Weights of a small GPT-style language model, trained from scratch on English Wikipedia.
Architecture: LayerNorm before each block, no position embeddings, biases.
Training: a variant of Muon for these matrices, 7851 steps.
MLP neurons of a small language model. Each row is named by its layer, matrix (up: input weights) and neuron, and shows model dimensions 64-159. Each number is 500 + 40 x the weight over its row's rms, rounded and kept within 0 to 999. Numbers have three digits each.
Before each neuron's rows, "fires on" lists the tokens most often at its 100 highest values on Wikipedia text that the model never trained on.

fires on: ", ", "the ", "tim", "., ", "re"
L6.up329:406407516508530548526532505457543474422492459436482517488509487453492488559478513507538464530475432445605513592490485410505464537546518463520515482498519443541517512511540504515476523505488449513494456527532486511547432518524482560501467467486457549506522503439458471478571432481506423511

fires on: "h", "201", " ", "b", "c"
L8.up134:445483533490563505467484460467488471493521456517493488440475566525526483453482549477498475495516507545587511520515457501513501541457410496418436484576469489517558456459416485468434490537454520509477524570532494572497541511502591478544492557527529476560586505487404544503536434518550503506

fires on: ", ", "por", "the ", "in ", "is", "a "
L6.up119:471503509536494551552552496460536488488486473538466476460454532446594484611437506484469419518468460479482523478490550435453534484416501397514578585474517477524511479503502577526464491538511522429527443488462476476493535568464477439513486519514473574566536467471492561479487530462520431602

fires on: "| ", "en", "="
L4.up143:471476442498504538475484472504518435433517532534538516396560538493442526530569484497501527512431496466509476557512496488564457471453526449519492507484543551445580561537484497476482485474545446527510532520508489500484510547600484454447522404550438484541481493496539519499468569435532537533

fires on: "of ", "to ", ": ", "from ", "–", "Jer"
L4.up166:483454531525461551433494492508506458537521517502540478475484535578582457534498456443459449514484532511506505459517615435515562443549456549553524528534456455427573563560518491575496515482447544410496517556483487494539483450519482543560531538476535511453494498529498564541476459548452555508

fires on: "| ", "burgh "
L4.up460:504538527531561551524538475557561544570506483552545530432449465573497503462491552512440531521497453407484516500544506431429561507469482430517519569529512566532447512409430468477454493473450552476445487478482485563500443465522516483518504478512523492474468441537484528496527456554530497514

fires on: "==", "the ", ", ", "min", "s "
L6.up484:523532585470546608500506579501537518467433526513493586467512515516471449553478442574523520483463454574511537560489477474466479527537526492519502490494592444497456556505550431442479476548522468518490572500488501463490424463546508520475526452479504471443466476499499593457499557480555509483

fires on: "ok", "om", "– ", "or ", "(", "ir"
L6.up227:416473479563494531552443474543503504500415497496383574491488457475473458521491545459532434483479473469532511447468522533472497515568522466519439498515558533483515579426474512540517511510485506584470498520476472490485464472420539493494454589528510480474505538460471482423443460463552464507

fires on: ", ", "er", "t", "d", "b"
L6.up112:500532567467537514516417531579529536508475537456459523528477518524503466573438551505523539484523449529537482504479451479501472482488476542503523438580492545440492566544455470522546517550422477460503497506537544567497507568513492573530441403438434526466466484467492485549512492455580443537

fires on: "was ", "| ", "later ", "she "
L4.up597:515528478510468478571416429549508489442482482498527477475493486499421478472568435498493472504520447433530559525508557522476538453511506481512561523517468492469470572396502495481478473494400532550512540465479450531530487561564482436476580530549495570494492498474466578481495452530549476550

fires on: "en", "ok", "affec", "indic", "den", "ren"
L2.up39:533497538614433433565566556461418525446469570507518478479537534495562475589514492443520569479529429519497529539485508493476527525486416492492489493501516486441468551507518510469557462502474469585519465494584548524507479515571554489559340496488456532519458504499496486492508559519548507520

fires on: "d", "im", "ud", "u", "k", "of "
L4.up164:496512463466520514480512490447403483417570491542501533470489534536526493552520556398489559499450499535533473456493457547534516516518564465484529524511544472486514481540451487559569408479458506497580513542512538534415476567521488452513478505480531587558504477459451500479503504491496563504

fires on: ".", "o", " ", "sur"
L2.up97:479434535530395532475480508604505493549451472508461468533577495505479548534548452456493432540487497404516592558534487515503553472479478545470591529521464536503455485560490536493459479479459543469493556484479453539503535478520512522461491534462528511529528511498510537531499528503504514475

fires on: "of ", "|---|---|---|---|---|", "United ", "de ", "or", "("
L7.up164:503486456488484436434519547503520465453487547471422421438509477520491527495551511514427515505505441567483547523524494507488577492567515514450530547471507579449514490500511447433505492528583470515498529483486536494524537493516558467486553554529528533471533487470462533521429595445529441488

fires on: "-", "ro", "| ", "an "
L7.up716:498438486519501490532470381541479459498508492525411494512510511478446488534566384477664512455509555550497520516485539552492480511498466468475488526516497461458482445532514554504508463494450420547541546472511531512456482485462471508490543487499474537510515395521465467478452536471530522596

fires on: "and ", "the ", "his ", ", "
L6.up387:468473458588537592508531531422466513496496464455438579533519532551475482503421451502547503501434495536512504499469495483523481428521464457546537530512498536553484527560450473474404497486587527549485451497466493541501498473510505509496476579475417523480480462476490408478514598570546511494

fires on: "-", "the ", "or", "om", "ro", "ir"
L6.up695:485428486514508529481523500510479457496542522474456479496487458539507523529532447516593431594488413475454562504540574489548529456477501496443510494503503462453461555474453516431449532463478459507494516523581443482478491531454560529519485448528446482528492519526488494495508502471492547537

fires on: "ent", "n", "ere", "r", "an", "ant"
L4.up454:477521474442540407466429498494572488528527526471549497483559512503528490544496526472520504554519484464506498539450520468460433472538480496414548474468466535480513484471511514490499474452466485543493507528495526361520524532480474516551433574506465476551522511630498495496502496532565544409

fires on: "Fr", "le", "fr", "f", "Sp"
L6.up525:479523499496495515538512476475589456433409522515512512489480495544583524556538542512509512505449520509489495525497475463498521457490491540458427546500497461464465451486472513478533495606496491521477511586495459468479534498562541532466458522505497497485449545507435513444501477537478519502

fires on: "ing", "minutes", "age ", "years", "°", "art"
L2.up694:519550529517499500553499446517432489467508530532524494472440525464510480569451469583491517472554523441478432561438443505536492457463439623461486544496406526470502534469517519511475509537542468492544550528483452443556518537483442515559482487518491447519445445469541498480465418505520467457

fires on: "'", "of ", "uni"
L2.up224:507492471525476514453462475475491469484507529542555504430490547532605436538565503517475522485533472522527472498539524484573491522541464485494538490530540518485441503519459422464530511475455522492508488533508476436478504503511472501535442418439478494467570480565466468435439503513489517526

fires on: "| ", "of ", "place "
L4.up665:479508473534485536462562456547482518458532485545507529547538550488417541451479496437535500468542519577479476521494505425520524472485505529560494565497529506464572502477413466465480516472510492486457450571482502519495494445461528487481515498472561530516530475523539474421494468513487507573

fires on: "200", "the ", "or", "U", "og", "| "
L7.up126:576540522490553534484496540471543428569424534531386509460491489519485474526469498398525501529538413550514520559512472491500568512507470478488466498507509499402547541513539512508471516507519467566485466471505491507541558454515477494478495483469481455507521470477477430411411549488472466592

fires on: "Em", "im", "Department ", "Am", "Ab", "Com"
L8.up379:526535491533530523551506492502526451525477534506431500514476405518553529486415535523519469426511541513492542434511477585494436506389486474490539448471485447480493541467461468475474521481445500506554530437544461421457465514428512489518522577472438542545601506466556479571522545514561485495

fires on: "-", "Con", "it", "in", "int"
L2.up439:426499501526513558463486492442549494505498461510548474449534514537556512511543495508495599489484501493452489472406498509608497524485457509469489484517503484506423488498500533556504451482520506480499587485471503473518481566517537539413487520534512516528506508566487545531492557481563504392

fires on: "and ", "| ", "-", "the "
L4.up299:513543514566555530483586492566512458527498514457501496523433503583517467456537504469467546529536628465575502529511545537524537467567491497489493510503520433499537470492493524410486480493477449542565530495464521517462436455524481535468533467498538490497548510465475506498533551449514520487

fires on: "le", "ne", "n", "s", "all ", "de"
L2.up338:528502501537548507482485481486514484544506431516502484469483508495403614502534440482436441536393509505519427480474485562543505503471486521476515504448490546495494484511459456489522482496555505468476536510491498444478463454447587538484499483550536498515517497459535516541522534551549485491

fires on: "c", " ", "10 ", "9", "8", "9 "
L8.up80:397501513529493474559556474470444506518517480502507465461523502562509457529462506488494483490595488456495547532480413497513564522532495452493515437605458514460464572435530494551501520517459512494392542552562431440498524533534492473434469447533518539583519454497451498530491490564477501459

fires on: "| ", "6 ", "1 ", "4 "
L7.up633:522529502553518448475547573427517464515500540475449466468480510524450509469509480495468591530519478448538598520499494489520488544493504420538515569568451446477516515517466499569443518462460498449416518486462397533510499440450569543546502453509508439525463476523507471457471526484502504562

fires on: "| ", ".", "p", "f", "sh", "k"
L6.up368:545465507489471519434466502498516524458553498536516487481544519486450486545532482481505517498463469465558409434388482485519512514539503567506531490434479526461488457517431519499575527543469416507532499510555460517452526560501505510533506493508480558537455464587451437573479591479565499490

fires on: "er", " "
L4.up172:569468519518455507502394470533534501510548477514512480534483481579559561635500550496451428500554548476431453547548464539571513400422439586545524522529542548515500505555511448474432501534477505514472426529458487471492512563502532425509438416486478496472536491461464562478553514507521499484

fires on: "ist", "ist ", "ment", "ator", "ter", "politician "
L6.up55:467478465510495498500527542469407431463523450460454518468568487547509508521482563443536445478529514469507463510472543485477411557463429465479508486523554532517480525555532503421505519457522455477452495475525540493448532482469466553558450535507553490465506488505528506516476505446490539502

fires on: "the ", "Ph", "th "
L6.up281:443533485473568565562408440524508540507487450591477524521523523450492573519475494518457532515528461544454470487483448425526503447442442562526464497470581530581453564482519490508489503471503480597435481552558530517453458504432517516457435500463525521472501524454427507500489413521516430452

fires on: "that ", "which ", "ation ", "Its ", "million "
L6.up668:475522530481504456449504523483496446485477511554526505536506523466470560467502535449536555496526583525492409526479492519475474521515567494470509494460538528467454494524415474400461464493524471511547522532522543505480478529457485467580408462499528461467604484513483458465472481558526539504

fires on: "===", "=="
L6.up569:444517516549476516572594471529480514460504505503526597520509500495452486504506426469422526526457502546526552548464485466443534451546516499490540492420516535528485528538462475544536498461507566484578421486518536452517561485525502526495451558488473377454451530451432531530483493558486462493

fires on: "-", "ing ", "time ", "r"
L6.up38:475490398495523556459517515633515472583521512432486515588493500536528490476540466541519534469469483557467560518530516488489451488515440519507496445534524525501472530421512456497529444464440496505510534510472459467519506529420498437479604494411457538545580551515494504541566461411506546537

fires on: "| ", "article "
L4.up673:563424477483493486479462493516460517510565559516449468516526543461460543469460498481456473527558464493510414428460536492490492444487439483498462544558531518593540438538457502491541506485494482534496491416459451567540498543452468495525560499474437492545523484479526464467536551462512501516

fires on: "'", "too ", "made "
L6.up358:526503582521458506494549482489479480479514468531434534445485481452544539601569373541510569517508461511478498567459512471493488487512447468394487566497499540533509484457459481553546529448494516493537506548460446466528492533469546504461468456543524506532502513444466465542482468444515491493

fires on: "de ", "al", "en", "van "
L6.up13:571524493456494508470570459449498474473507484459556505468474431575594467452521531552494496481488478496529514499533466470525501453514488491476440501473537501532493475419478559551457495515524551607470524496470432547547478503513487452504546464536536441444555499496494465452483502500488476506

fires on: ": ", "E", ", ", "father", "father ", "mother "
L2.up599:478486500525468468561549502471511574482499524475535549531526422540482580530506501465514515460530490457432491551460526491504556497489493452532515500478439467481501441583541473456495567472513530526501468613468531447484440493442542481484496470516474439561499505581468495452506501517542494469

fires on: ";", "===", "″", "$", ");", "Website"
L4.up696:507575495548438480489530494554524571468534483512554568495497430470473512500563479524450538495502477505499503464490456528466543514500494470489510516464518473544529519498505557426499502481490482561520514557528478534523518506538496472459542517465567498415454497414461491453526488482455453565

fires on: "de ", "in ", ":", "Mus", "of ", "-"
L2.up661:492560485532523448456499480483492459542479499458420517583522543499561497485546509534496564465445457496470582517600573500528523496486452551515481529497475561415439513467471499498543514531471509427514507518445535469550453573499539483492541490466558474538522493506510411520461565497527478592

fires on: ", ", "(", "ill", "ud", "il"
L6.up22:567515473532532593436506437448550488506502544552508487463489472492590467521551542522533468455523489528453464474547545488497487540496460554475511502520456492512582533599490499555493450521482516474416613529546527518514527439521509483476600463561486531498533536517492508463438563452486452471

fires on: ", ", "and ", "("
L6.up425:470534517524472617503530503544514538460521441502517501534524458501529427511458458505513513501554443509446422460456456504524497491459409448525526480430521484422504507526568528481485564498477531452470478545518575447480409575495504475522435468534504467535540470504478520521592499483501515519

fires on: "the ", "("
L6.up270:436590503534514583496521532416555472496432541535555549487504402510456486533511458405516472479506429479503492617510469493516470535505501527489477524456459462516486537515498500483523498515400566487528454533542548496482527524434516471484499465447531490528466534533529506477539487528496494629

fires on: "|", "% "
L8.up497:509519500504448485448522556439471491464465439524501548401527507533556495481514497496434492520525527487446464521412509521515473547474581514436483456519484453520506524591537514520489473525470480531555459581460501468481519484545423530492446456438508481439521503495468492501591564507504572499

fires on: "as ", "not ", "\"", "United ", "Mont", "As "
L4.up168:485445499489490525499420435453533480436506494472582454512534524497526502524466479505458519530485547513555484517501506538503519430440528494502530526487491516525542548499489544484565462509552555469480497486548564534502520437413572448517500470457473556466460477542489495483513485462527534530

fires on: "| ", "ag"
L4.up238:416499487594593501485473543507497499463535467455523514509440549552490449492460502498478486520484503572568490495589500620565502508503521562519529559476524507488513516528466480537509451532519439466473501540535405490418569485519476472565520393493537417455565493478485562467510448490499508439

fires on: "was ", "| ", "were ", "inter", "res"
L8.up171:471515485439526483520520520565482582608511497392514493522538475476444516508565478488510493574506495417530530505464518487507461558488472441465546534526475550503450505498487528498466504582483489463559519487455474528542529496427552515502455546508611530505490505460476529536503466398487483533

fires on: "– ", "when ", "- ", ": ", "until ", ", "
L4.up356:544508479505501539516577533487450513471469512494498512517562474519468494515385473547527472595517526443510513478431529443482554489506474461458519460452543439505474510501509497557561493546463528464582546504594509540522515470487536496518530486606482558570549460476470462491487457484551559509

fires on: "-", "en", "om", "– ", "ent", "aph"
L2.up123:447496438501507521533502542525494556542502482552468437549596494507509450474553501518565492529588515481556500347492482531510488508418443575472459511499539504467548477417540433499478524597430538550477492530564450460471500451443403526475442468528466507500512499478486445432492523464474488489

fires on: "1", "el", "-", "0 ", "A", "7"
L8.up547:542532497505436482527546467507477438524577559432510449542426569590486522480538482560503495554503549506489503480470523519520466519526468454555545506436533540455510464517522546530537489582521441481459382491558460380448523483481511510478518521542520562568528505507473522503499541496492487480

fires on: "re", "sur"
L6.up575:457446532518515512526444502476483482459480527464459537434479482542466512530537548606493484511439498436511501531536428567458519510459447491492511437556520476531483568542548495530464409568457463501474517582533428514495481541549493485475440537432464542523512550491480594506500557422472480548

fires on: "| ", ".", "23 "
L6.up202:474547502511465624505483512551479450526463462488551487525521532545476544486510455449453555475516496546482487539465478451449436587498526501537462503531473592512588472507503546523515447491449449451514515523589516487505537514493520521511551483518569473467516482521457428423571511445542481486

fires on: "col", "cross", "pass", "box", "c", "dro"
L2.up678:486520440543465500589487540549435512529544537514571522493495454472480546591501496457480557544506494431482479490404526541493552509511477464450482477564458476529463523468449479465507500487530482511481527509506514500474441515559501512525526543499588440492539504513462449430548527489458438508

fires on: "or", "ent", "de ", "u", "an", "ant"
L6.up343:513542481489476480491476485460561494419485465507487559544571492539538519499477548485546500611483464453553469477512465461504434448475439554508505512587521492544478478463493528538480531496463443504479535500488547497463500536499468537542479514463483602540480530533448537471489460489549455520

fires on: "az", "s", "z", "ast", "car", "ac"
L2.up753:521378490494490479504562553486493440543509504515561515445526512474518505404529536514523536492466564481511438503498517536470474585525596489531482595544522461518514515478459528479473475495494517561462575447494465453479484506507526544502469443465511467523429421546435494489496507528536463435

fires on: "| ", "ain", "- ", "ay", "e"
L4.up103:500505524480467502458501461468521511492508562529472479467485471552439532489440448576425505526542476438515467473531560472483596492532476606472530550506474559483522454529460441507512468505533459516533590488548489468491568477479463510522547462552395469491454491503511412439516582479500436464

fires on: "en", "st ", "up ", "back ", "rd "
L2.up636:553512449499474550528525547482499421559467510510402502535455447485510446566507482428493453459496501467541567377569464517549465466480515517501515522510511560569510491467554477551522545530466532501542495539470545474489488544477448523480441514448519452597453448495483456456511528424466481420

fires on: "and ", "k", "born ", "by ", "or "
L2.up188:470473442518558517468482475517523488489518570503505472487512510423488470491559499402526458427486560445501531436470499455504457511560513400541527511532472588535561451504420482473555499517513514453465444467517459520475466489491408524495494560496501401475462480486577459450509570542530494481

fires on: "and ", ". ", ", ", "on "
L8.up578:541473506464501535448507482472485477515564452453507474524567511504506497465444493532595517596504474485485405460463531493431520549475517449482492508530473483505551541515467547463547507495513502532511468458487565444484471495559596510493529525480547546489555460532550466487475471544549499529

fires on: "first ", "-", "p", "ol", "er", "el"
L7.up230:510513483463429507480482464446550525451507554444464546482494509520471503450501497488509479623417561484489514454500526496506557505498457427407486491523564483553473570505465497523561389540452550536498435487561472518529496491504595522435494461565478473492534545438447478545431505494485533454

fires on: "|", "==="
L8.up584:492471485578444483538495501460478473517510451496494548556498506504517548518519570449421551529567543434554542525467502430485575549507473542544504572488446469501438487526481474530570581499410508454489467403487484504508509547510538474505480521495541537480494480514438430487496486558488539395

fires on: "-", "also ", "ally ", "most ", "first "
L2.up560:491521454566526453510495427526534475452472572510493442465479466507426478443500482442525492507464550486409550552530458514518479468471500461476474565522469437615469450591538471505526431489480534532538462448497513484508542432525492517457487561506524564512547457502496449585472583489494466542

fires on: "ro", "| ", "st", "Pitts", "Chicago ", "le"
L4.up40:522538406498517491498393518462443490551486457509558443526504596533495534464439558441469491500545506472504561523449504522529467481453464453531439475531557538490466527511512482413506517520491471512519447544537465522549476517433559485448520507554467511469452506508479518524529409445516446494

fires on: "who ", "which ", "that ", "by ", "Both ", "following "
L2.up111:557503494544487519481482479475550489589486468571551530525553540496527551471482576421485586482442580505557479471570438496537494548459514451531536528503519523514430422509510513465460519511502418490466495448547497408463498512452534542491450538443527553498573490539516442515503519533458527478

fires on: ", ", "degree ", "., ", "election", ": "
L2.up57:494581490462483490509530551512523487493432469562525466566543486478488472474505538463485467475473560512505481503499562523508538601542467534471496528533511496560549437485497464472499542551544446533509547466486518481494474479498510520455460494490461533468466544550411476485463459448468421487

fires on: "–", "– ", "off", "ind", "dens", "′"
L2.up751:492558444489437488573503513517512486507427520499536521487535516482431497537477531494450419445488489444511527492459469396473531440457510483482412510512494496485481493458506477445560475489509474482545573468582458495488517479448501538520489471486562434513557463510495533533500456561499477518

fires on: "ro", "ze", "==", "Fran", "Candidate ", "tri"
L2.up743:472432518565459564574496538505526515529521485522482573538510601447453548483527474461446471502468503560584508455547518483533511452500480563485482511493486454494529544495436498508527540514536504561481456534487537564481510480469448490515519487517445490444466507498434524505516515419462544479

fires on: "cont", "inters", "fav", "att", "refl"
L4.up512:499471429475505507539539560445496528508493551435541449594545531446494513492535485390507513453476542451526486426529468506455475494598471413530490463435567518521440546501515592459485401514515570477540441469485485520521524528439496458533475466526499473495527471560489507532495556537519490416

fires on: ": ", ".", "| ", "– ", "right ", "{"
L4.up10:448520449484447488500484398496482481443471562455493516529517492492473482522444498509563480476482470503468499515465574446472555476501516493490465539485458466494508487532493528563396469537508528417516522497487518490494485460527544525598521509435432500459489482513532479429500461537502485538

fires on: "is ", "was ", "po", "bro", "int", "Wor"
L2.up563:497481475485471464542471512448492480533444518440578488494498489491488469539520536473542542560492552463496555496503488526568441465467499516488522587472457529514536584477524596433501537509418429503468475477406460461553471433566540452481484495519494532479539463464556521487469605450498468519

fires on: "un", "the ", "no ", ", "
L6.up280:530534413431484520539549503518503488485487478463526542518505426498446497467504494420471561566500505537466465451470525582536546489503503502433531526483467505557489543498488514516486513527460550545482412529472497414502516543473546511499532578539516518527433551593489542477570466453470517589

fires on: "W", "L", "Zh", "an ", "Dun", "st"
L8.up484:493537448554495550498480444452565457523445498537492476453477528496576535607522486574559503448463553482556498517501493500507503459557461527488503516483524474542572478458435462538550490541477559526472576539447478527450497465451496443472509474525474438533505545473541526458431453483523516561

fires on: "of ", "ip", "s ", "You ", "("
L4.up624:504491453454453458556511489568509512510558469487490483462536416485535556480506515473485505473461454471562526482476579567453456495551448592506540465554405447573476441461504484481477510507486542492465530504436497510530477534606528517447458500481558568518510617556459531520438518505485534496

fires on: "il", "ul", "in", "ac", "over", "eg"
L2.up254:476518480443492533481475446491396508438482483480575474536509523601547494554413489506518535477509475546542494555527495526473568507439469477498504548485407511508481457546495499511510537489468541489538543514511521505569478517488531462511490488533459509594479517520458510450516479473549450559

fires on: ", ", "of ", "and ", "u"
L8.up539:526501489457544513497503483521517569494469441543589434479565515519542477382460482430494502450511440552480430506547498492456578506563579474576496449536550507503487542513384515470587463527492558520461510494555494460511586560543464501499443488447471557518567532453505555437461478552524425592

fires on: "re", " ", "ie", "e", "es", "o"
L7.up761:474516510469519582451508520493563452494494533456471537493477449550474551442475514454439510528488506383516465436524423480569411511542482513476441533510556499536479508558461457539482505523530502476461546539453531504509425500482473526493474563496558525454511491467535479558560511511474507414

fires on: "|", "dis", "|---|---|---|", "cul", "and ", "had "
L8.up181:506471495490521577507526497462494527501552508460450554531471571511530552468535539534446528498453504494587564495411490531459526534521534553463504606473441461495528503522458490484558559502479495437416523525480518450465426573538580509505529488509431483477476507491506498432467440413545493493

fires on: "R", "det", "Tr", "fr", "r", "Contr"
L8.up252:418459526448449519550521504560430553492502495468521505470440464536531504426577563527523501494488529463505521401531454510516497497578548489490410517513579511570475488511490487446522481546515473500525453467548556473421442519487480494411514502491456488578449449498545437448475417518613498404

fires on: "– ", ", ", "- "
L4.up195:462496456507508531536551498461495457411490485513571529564530502489471576468485487586452487542450554458569553547456505510451516443614454509517471447506478441500545539434485471486463534530584539453520482481493562571516618454519499529526495442515507493525537492548481503511505480511546487504

fires on: "| ", "% ", "Grand ", "was "
L4.up274:534524539480481451441563477519475534543535576442570467525478544529449426484483525495481468505517496485522456501475479463476485513549412489531522469507409533450470548462458442473519508509563436459561532545473586513514504481572504457539541526511549533505501455483497584531517487501514531500

fires on: "ess", "us", "su", "offic", "Paris "
L4.up370:531473534510496512553522444505465463598532492502560454537500494460502475487469493469568471543508511525497413450520481421508474449518451481517524481486524531559448440501461492405508526487501576522494553458487406499509469596493497454553475562520486527467489512530535449468438458502534436515

fires on: ".", "ati", ":", "fil", "y", "b"
L7.up354:489511480497551582476600525490489522531474529488495537503569515518507512512414463409446540498512504511416504463484557540542468516585458519455500512539496548502495491522515495516456523529462520503445457523513513510524591522493535496543561498496484560505525541533548484488474525456534548431

fires on: "a", "s", "ring"
L2.up196:508487486512493447442612482515501493536474464548540518491435515435506451544554507509478527473560471438487491537571447498539549569456540455450521454490518501466500467515437515470440525467507477530501562507514540519463486559501489530465503478521522455490457509505541460523520504522524508506

fires on: "Ph", "Ne", "ro", "min", "Le", "br"
L7.up594:467452470489463551530474470470471494533524470553470483538509543535436523517506549534503539511427441533499462485533493437562479498561440488497512512450512486498493567525478545531475574466512521496488537570555512490497432505541486451445489504529547592560495550471531475506460488587457462454

fires on: "(", "|", "| ", "eg", "yl"
L6.up34:509487514572517448504483499545515531493533468511549568473480482495587441503517456476489435432521469507464506475474487490501523475452537529437446465479427537448563449533548511500530541583502497528520526541491473492465453501584491483520485438503465551531558500494441426486551537520543521485

fires on: "| ", "ves ", " "
L6.up214:464499465528436512524451453495435461462551431504512440522453529526504464522473499496512482546625505447624484498537473518477518548456422516540490505503521533507546554450457491513452540533562438516588494545509491528434556617469462519472564458517457500442482489465553521466482498490608479541

fires on: "'", "0", "1"
L8.up42:551461452496470521453488487526397452497468495484437488427458528505488544514486432511510530439465450516472510524464474622586538552474469496438473461507571500550513580485526495503516553474460494436525514590452453454488546495502518515439511465539520500466475495462555464586528516468481505495

fires on: "an ", "and ", "W", "re", "("
L8.up29:537436512485538563490434507453552511471472488476476547462566502419496535539504531528512426497448517534574459503503501494532541481502552502479506466476513456533511467507492483527523500545489466459516521608473470473538457502463549496501491536480525499452508517540459569489501527500519435462

fires on: "| ", "y", "p ", "d "
L2.up433:450482503481470504546456518465591487599491554576509591513474501552581532506528480429464481452534505551482480554516494408507458455497497505461554499486513506501496426531558466511519475489499552489538504458535504543508558505525452590507539477497421594465529491607524453467429450482518510456

fires on: "-", "em", "om", "–", "im"
L6.up93:453482496453500524492468437577428542445461525514486539490455499583542497521546486504522486452480439413465495460492533448452529479477514576487462482492479471483476503518540514527460531510461474572504574508560467394483456454501549538560487504488521498495481503535459563532520599516544492494

fires on: "is ", "ass", "to ", "ing ", "acc"
L2.up212:522507471436486442508494497532495499509497477479563455528484422480525515541541497469470579504496471499506508502601534488432514536442481512461524558469449494525488476457471518550532521490448511428544458517487473483518470523479473412552473563528533455561451412542492547522457548573507527517

fires on: "En", "en", ". ", "York ", "Ann", "v"
L7.up64:519525498559542483489503482538500499511499577473442543417497470510504536484515521541470531445535487514471516495477484481513469397557443527491523504475532516517511507436476509563453499474513526549526507499539447462495480396506432447491487523455486502470555535505564529472516411452556529570

fires on: "i", "year", "ur", "en", "er", "when "
L2.up547:507511549490528490568451533476451467501548544491467473555494537536460465543497561433519511527539580474473433469549529504506569471587426495543484517453492492591444473505502446545456459517573565494543525494412501436467469472478441511510460470497462458504544521587477528498518477520507508481

fires on: "and ", "or ", "with", "ay", "and"
L6.up253:545520454419461494513521467435476524492476509480542497521429459458541493513496478515478543532553521527573473510481497506529504469450433511485541523532582500468572519536483551477473506488397419518522442532498487449509561523479490566565559545440492560520527533535478505551454489548520500491

fires on: "his ", "s ", "His ", "of ", "' ", "t "
L2.up122:494466510559549494466413480495481534463487503544501482566481487578525527477575496506511556487459527500561564458451485558531432472477435525546555385497481511564470411479469434453581440486410566504566427462455459473528507505550485527484448559451502511495489473479448458501535462483511543522